config = dict(
    num_hidden_layers=15,
    hidden_size=384,
    num_attention_heads=3,
    num_key_value_heads=3,
    head_dim=128,
    intermediate_size=1536,
    vocab_size=19156,
    hidden_act='geglu',
    norm='rmsnorm',
    norm_place='peri',
    norm_eps=1e-05,
    positions='rope',
    rope_theta=10000.0,
    rope_fraction=1.0,
    qk_norm=False,
    attn_scale=0.0884,
    bias='none',
    tie_word_embeddings=True,
    parallel_block=False,
    extras=['capped logits'],
    init='normal',
    init_std_qkv=0.029,
    init_std_o=0.0053,
    init_std_up=0.029,
    init_std_down=0.00265,
    optimizer='ademamix',
    learning_rate=0.000231,
    beta1=0.9,
    weight_decay=0.55,
    lr_head=0.00601,
    warmup_steps=414,
    schedule='cos',
    final_lr_fraction=0.0,
    batch_tokens=[32768, 65536, 131072],
    max_seq_len=256,
    doc_mask=True,
    train_tokens=350200000,
    max_steps=5198,
    dataset='wikipedia_en',
)
MLP neurons of a small language model. Each row is named by its layer, matrix (gate and up: input weights; down: output weights) and neuron, and shows model dimensions 0-255. Each number is 128 + 32 x the weight over its row's rms, rounded and kept within 0 to 255. Numbers have three digits each. A neuron's up and down rows have the sign that makes its largest values positive.
After each neuron's rows, "fires in" lists the words (lower case) most often at its 100 highest values on Wikipedia text that the model never trained on.

L5.gate1433:111112145147127159120105123143193093128145145163077133126150116153129135133148119126126093144146110136097128109152116154201128116166138140086133140070154115077188181118123096093147159147202075097142112149049122145143124213127210133111171146125114055129126086151095111163129141099168149132168094032122120189130163153159056137080141138128133088124122143113134087083106146107109177090149145133102126140137156150108134160132077118145141147133117118111098089109144106129105189123091124135065133144118100173101142115188093178136119170124161114114090161139142125131106151109098117148176165102154156128170106193132125067100140078164158154114118087162145124123107133202145148042180071145140188154157155160132146075154135091124076144080129063151174201190123140122130189160092181
L5.up1433:166196147143130131141142111192056185143119164094165119154114136149118106125156156158115188140183109135132173136137175136157154113158103169135127108106124102084165077174102092160136123149100077100149148120130125157183165087125079123169066109181110131155123131168138139155118149162188123122090099111149074126078093147112097141207131112151154144127168156100101054052116143099156184181170122159138134152122111111087111146131159107193140182114098179117165090114107135124123163132140143085094083131146177110098108118144198073168092065115131110125138144139167154114154133114111142117142119122129175153149096195164193117085082130119164157138098118159153145106079081094113160105100169080087107121150149151119083157145092159140121124160103175139129092053158166109121150155162113
L5.down1433:059118125126133146100072128161133164115154168158134173103126055130124136060134084101127126140109143088107134136113113135135150082119077131106100116119132189136141195105127107132081145111107151082131125114164114142137125199130091130058195122159188117091070107084098110137120151123064120109180115102082113155119137177134157092086093153108114102148086130115186194072150160125128113121171184125116080120076177146135119109126207126199099116157116124139128130104173160128119164119117128115193126104081183138115133108115053128134166152156111192187140146173145138182118089080122168170147089147085131127110085119157088060110168111132137197159165164129116093149117126201153168108137087150192112122145129068140149165140137170141095113116109110120141178085125096118121125161203117
fires in: "which", "that", "of"

L5.gate209:156132164126139167060148125171102105074149105156219148129140098092159107160182134141139143138085155149160117056156088143210111084128097163094145145119058092168132175112117087115163113142114133077079134059088112076150158152110067135127143137097123124144144127131103129109097122111103124117129137134136135119114129131063127068135145074185094151140117125147178186200141097115107121130034148071133099110148103113146140132113226083072153142153141132114143109182084129115140137093115137181109128153121180115109123098121092122133110052075121150184252106142116116151104075169152168140124104173121142143108140166104147174100121085141124109172085167169161097145141039105125127145131147108118149139134122097153108137174213156124119119116164069130121068111086135168090124100086142
L5.up209:095195113149085114096114142088165086125109161159080161096177153130101137180158114181116157165131111129110106123151117134138067141155097129176162133157162119166167153147139123113114131131190106094086147185085130125150116133107162051099074085183113174130075099129144129094114139154085139158103087057138144180131150183178093105164101168111182118140100123073082160153116059135127148104126110095141124117142097143141096167078143117141134112172168121120104148131168151127124152189140136101146089128143078079119168104144139173093180147142109093113094102089066095119159106164134096109136081134160117174088150173128150160130118147103037129114136146174117106096080127082119117127072141099196136120191117153146056110085129142114131141108104098084151096102106133210084092168122115
L5.down209:132119175133147165184165076130130119102193099209189124087097144138153123122155087089114165105072082112150087135116153117151158122192105171114180078125144095115135123107166101104136155165110124097144146074144142065219158137081072126146194135114100109142118102094119113165082163130140126099158096100136084114146120151095121140130113119159066115145155198156099109145164129126135091092101110181087106121163152134064092118151167063124185145084108110165107066196072128154169067113148061109113095110135133133088135179135111149135102103137113119157162162131175119149109105082148144103107130145143145128164077153145179117155128116179150143168112157116157062169175120164141156129121173118121149128055081136108188142130115158145178091076164149157175087126118154158128192175170161
fires in: "in", "at", "to", "after", "as", "on"

L5.gate1418:129156058124171148132093149159127110154216174122150170135147132061109131150137173097157186109108157127117102129125149150171167103117095166117146164119151160094134121097164155133078128144168187151122160078151134142151122158123048039196124088156089149132168084111122166081142144116126115094154165101137084117084132132148147054137175129186152121143106115206106149143134097174170175101145143123171147092134167056131108102092136126135147132137119154134088167122118134145099177118139082160149107135166195110158086152184104084065140113145154157130108129137109104118118119135143151139133151126105135109136133174141183124095152100132150140148119116226187134146132144144095133103063120082139185126132112110124175186108135191098158113090124112148116061168104137207132107133114168
L5.up1418:129101123065113134113136116111117131099094077118125106161134120161149066124135121137115128126105145084106102157032172151097130086174059137135149115104152106121154121204107124162103097111129089190158127106161120126139142112120162108105151124077152163117133089184127063141136161119153084073174129122126169152074090148092155111176119168139134170126118082146126147129124086181128114089085080136084090122112112135068117167111116115155140109146213122133093134148185148101202055132163102155107133174135099130121091069091128167142144127127180165087155140141181093144116154138125132127104153127131143101177147161167131148157169139185056154079113161138092083079158062097116106134126102124221103175159143140109104157115200110137144140104073041122123110120053149182113146106134150
L5.down1418:193132152133131134161192174118117097152152093127150101132193155126166107136087133150129188021051172137116096147161121090082180180141102150130187071149130146095146114173096122130079154140137091150086110130140108130158153202181110098119157098190161149145101157175115141078153174117122098108190107074118085156151108111073155103091171169082102140121099090173078126184162091096159133154079151102098144130083145126139183085165145101114133184129180092111155157102167196161145124166117143107142126149164138131168060143059104116100144089123105134162113118121145130117103118126158151112133168124202114109140123209143114090130156073186082086117135131135177153068139113131119170145106154107120176120153161083108145149104104163158134139149127025157172112128105130165112106115093159
fires in: "as", "season"

L5.gate1505:103131124103114085107128090159140194149189154133155129126104112162111160090180122135139141144163138165123125169132068143120120116076103075131172058150163165194145176107115140134114100155154119133141142135103136088129147139191153110147105130173115088107150120117122165156171185108126126083130096104104138180136062187171137173116135145080139144104143116091158167070118095146122106172088131156151133139138133112102176191082137109121126163152138155102199150149100133170137100115141111073079101138137101104134145129126134134107032145170153120139122101150141147116106123136097149136081113141144093119125164158174177076101177161169144146186120061089123105130069129076130160146074178081098095150157073106083124119195092138081150160087138126042162059089122144100150187124153141
L5.up1505:160120108146121142118165141175082155152109199171130152148098127195104148140126151087078166148154126179102058096139127134102148142131132100145158093152145158138084067145178151113188101160100111144130122141148153139184124177138132150106125180150118129101143173083117108146108142123188113149127162136140161137141127133169175143114143146101139066166155172148133106156101149062124139091174173157089155093122070165133125142119112139102136171122156114130121118124196155136101138140127048129149149083109113126130113206158131148156110146199162150151073117133179141091098164096132134183145108077200142099138111117108155142088081119159110103150148074083102093148072136129127202133102144106125110106153128214117126112156109148081186186118104099128119137112090148064156160084164108
L5.down1505:163058121166140130144110138149168126125111136112132117104126163179125070156108159177133101157141137100102107047141139157140094135136104110166098123144101115106118146139120080139124166079101148138140110150148105089129100086059131131122132133123124167121093145109120077082080127123134090147090177124128127064164204099141076112119148085140070112112093114127122131123151132087088113107156129151105092158128119095108070150169138141157150083147115138130085086163128114124098141177098163130123147079093147178096089156105133149187187104099094168096093117134150097121091119114141070113132149137134175120149098132149111117163116069117099149158177197177091138173150136200142127112160114180117176163041161179109166125151098098102158108147111110208076190146191158206144067124180137
fires in: "that", "also", "originally", "which"

L7.gate935:156147091099144113152073133193162186147166146146138060033165128094102087126129179127084191134187134127148083092134138126136149089180092135129092115124115154153094124147079110161062135128139163184075143089119185034111114102122135099128119166166156101102094058116115138101121176107117100125142171115114164138078168119137122141146081153209124147128098151115141132129126105120148144173110128130166109078114129151212084181135139113148165187134151111121134080090197168156168166092086155131100122089093161168069107092176116111171104082100101131089130089158125184120117085100128109104120127132122143141126199156101171191144149150117134124123152156181140145110067125156122174111071101076141180165147150070136157155136141181088081169164106077171157205121085142126126172178142144
L7.up935:133115118095091106083131177135135137135132132097120156122143099104171172072084148084131137141113146159082101103134100165090152118120096123078138177125121124120131130153179199088145102089140122136111098135149135150095146180134153074094089127169162161109147204148122141114144065090096145085123105119131093117181083189134156179135104158089136123102148151170125110150086210059104111139063135133147154110120129146169133134121140158111154156083139133084118107132195123042092161093123124131142128155090090148110108169073104115141112138161135127087089140127096149091158215146140139157156157106176114099170090130151108118149110128154128151121084134147143132107118129150160073098158083116153110151135106151157110114079091165120126134184142193062181133126075137168157121168145175
L7.down935:079049148111113116125110102196156141127147178105120126113153104167093165072174129094126183086088150138096130023110163120137142181072099103137096141123078108151155162155163119089099152105115175140171114140125122085131137192142099079134075096147108150109128163149078120127097138100140109099102132100083142117123123161162161168124130152129058138150111166175136128082177087146092154079124173187148154111148101158136105126093136097092131128150165151131115109200132099089166152118119105105147107095144125135101048210107126108178108138123148150087087167124171063158097168187121159120155036089132118178186088192084134125089187136115175081127097162147120132164112140106109181126149042084149180147170165142134131134131124180109148125159106182080143122150072106129186083133128176
fires in: "which", "that", "it"

L5.gate440:150151136198223164149124179110158166096156156182140138158234133106179072110131110139127081091094168108130145178099089146118149111110132124125151070115099097094179147136115102078168113075116162145138183133111134165097126184127062130155115096120136216170115134047083139176132159140167155092113167126128137088128190108147096134134103136104148113150160099108174198091210104121153124098087124100087188152105109076133071137110131155115082195117114148187170112123179071142163163137191119161015147122088159100094115154157137197160146105134150156133131151189118144120148156087121156130087097168167130110116126122132135136108128153158106100150122100165118155152122144118130136107090132141102138090103153086173153091111123123091130140087111165092115116088147106073127123084146164
L5.up440:100123116082178188079129144086147098102106127116100136144152100097140201149162068038115132110110101067177087115142179101138136162091132097146115058105061109097061168107113153125157031135066067145107187182123121164105088130150067163172138209159164104164129134070119165121093131132080125093114158114179138128096132173108122134157143094102096133106083124091136090113171109089156147126113104163079114107139125120115118101086127101127150157113127081126122126168136119166090090118154128172134127125095072223095130156117103121105139045153121143124136146136141096153136079091082135154149174153133125148143069154093098168160150104113142133098116149101101102148134182137165116108084166204112108111147113123181103093123133148122068098177164185170110127118124151114165135132181102
L5.down440:104081131129127207109150133107198155079149188151139079152176089067175126170148105183106061121167123137162095096118063125164146150142086140111160161224101071132091135138072144162180108112119166132057196153123144139150105068113071119116110144139130157124110147078136121144069144101149168109136084079127092106159152145126178124110097131104117123170133140162142097105162167119134187096127180119078102120191154145098074138179110143179100138181125128164167142158142129157119137104193137164094144105126075076125114120113166106127162147130139150140125163134089091120127132151173161129139097186152092103116128174126139186142157107125116113067134138172081228110146121106138133174133081147205137104127159097150167120123126107115092079104115170151104151085147132063153100126148129
fires in: "from", "w", "l", "n", "s", "utc"

L5.gate1316:118165144187110084086112130135089096152189167113139138118141143136126128118187166126166155147067174180131129081158100144128189104132163200068151211106178139052137124121167099124186139187095133088130139099138111174141176162147098147134150061136080105135169123089145135130193146154161122112099099128200105180069099121114113164103089112167151135115077114162083068096095137143149133147116123082134103110077123158155202150150122099160149124115172145114189106070143134131099115138139122106115223101082119072099135147131135141120132155168111115241156097138095120079139185193141177139131146116153148124151084122172150140117106142158106150111102077131187118149084083103141175067118128137101148182161197083109097114181200103138127116125099122125139080116128096147132142179162159
L5.up1316:156144106142152172205140155142100153087058157111137121189081162104136140085127092151116172119133135123073128137163134098136100084148072124071144110116111179099131145085171122114150055108157111149061137167182124129143126107133115158137182150140102068117106138195083140185145164138100201178107133117154087150128148102187150132114160125165082144134116103130102125176119127195170169157176122173076162106116135076117123087142129076088140137134166122146098133144134067146133156117078140126126162153156200140077166096107166145099181124193154133160174089118107107112116157097142209090126104132168135121125092165141149101112144072165108106147103135163159162082084185085163182172145088117123107102094145124168152154141137120083093089168104169117142107134099136121128119118139153
L5.down1316:101123099180161159142141154149124095173126160123131134132125163127114166172175168127163076123057191125193090047099070183108162176155137139177121155105186120107126153130100192167144174088173141149128149096166130176096090149179212124150123057139085103160110148120128086110121189143115083092147071137158125133159090136096127113120123187139136149096085093116131146141176143125125110158152087141162116090147067103137204151151106153159131078128068187102175105091180210136066141101106109103181163119089113104124137145187099129090161135135090127156192148089125118138053108187116134128087102091190154091154122169134143110178146177120145133094135119120089104174097125184148162088093130130070127171113139131109124125138174092146165156122111141169089087119137145168143101160177128
fires in: "but", "and", "what", "as"

L7.gate1222:074169106099190109137082176155083162118101177113147140097142123159150114090081152109126142097154159123133127072163130169119097122169138173103073130144132141132188151170168138182182101100149156152094148120076104145143153137133138154143110118159107125118157122120070147148102183125081148121176113164112137081160149126067117209144122177127098117114110161163131131146156180157087110156125083152170118144127084121142099113124117168168163162088192145101156095142118086117118127119145109093091127043151099109061093190141153116122104131146145131142160142118073141102054138165074132112124076166177115159185128091146151133157136053201130172127123092175113128138084114162170160123128099131151162086105116113077085040112138142147143050142161144098137128116102153114132120114129135
L7.up1222:122108107127151069120164084157100109130180118105116164147153165178113129120111049137139174169086135231123112075198082106169171097144099103113144146109142090105117144173149061119141158143115155122119171125161154128132162137123148071132092089144175151138140158044114092116139164132148109070133105104109055111167134039172187189118086077146143149128112137082098144116123162099034128134154119178108110107166146148155113195131115120135154112133121134159152152201125075162152155122152173090125181135112183097085115073184118166124103125122173126161120126110130207133099130162179092085134185207142186130129134104133151126132161121156093154114150111198157152118165131135165135088093137056125174135132108050132163097089078125120180161119094126142142131152160163085170142136148148
L7.down1222:087127148146105196161089147079145103100068212117126127076139145120169123092075131116167097063110121080128141067099161116092111129118149151123113160167119196165109192104117078111167100087102120132072097159078130111154107131140110118175119109167084125162121134133148173156097126097123105134129168116110206123148076167135136160127131221157035131091133116156161153111089099135165119137081107136211151155096109139112167144134190089155191159194119122123108100148148162134102180162113141167134096064152133139182111155142134115206166093151133162121094187148135095158082108190085116144197090124105142120193090151115058148143129131115163125154146165110114157148086168202092123130121076207075111204126138178133136134145143147155142164135122109085145152156154163133109154130118183
fires in: "which", "who", "that"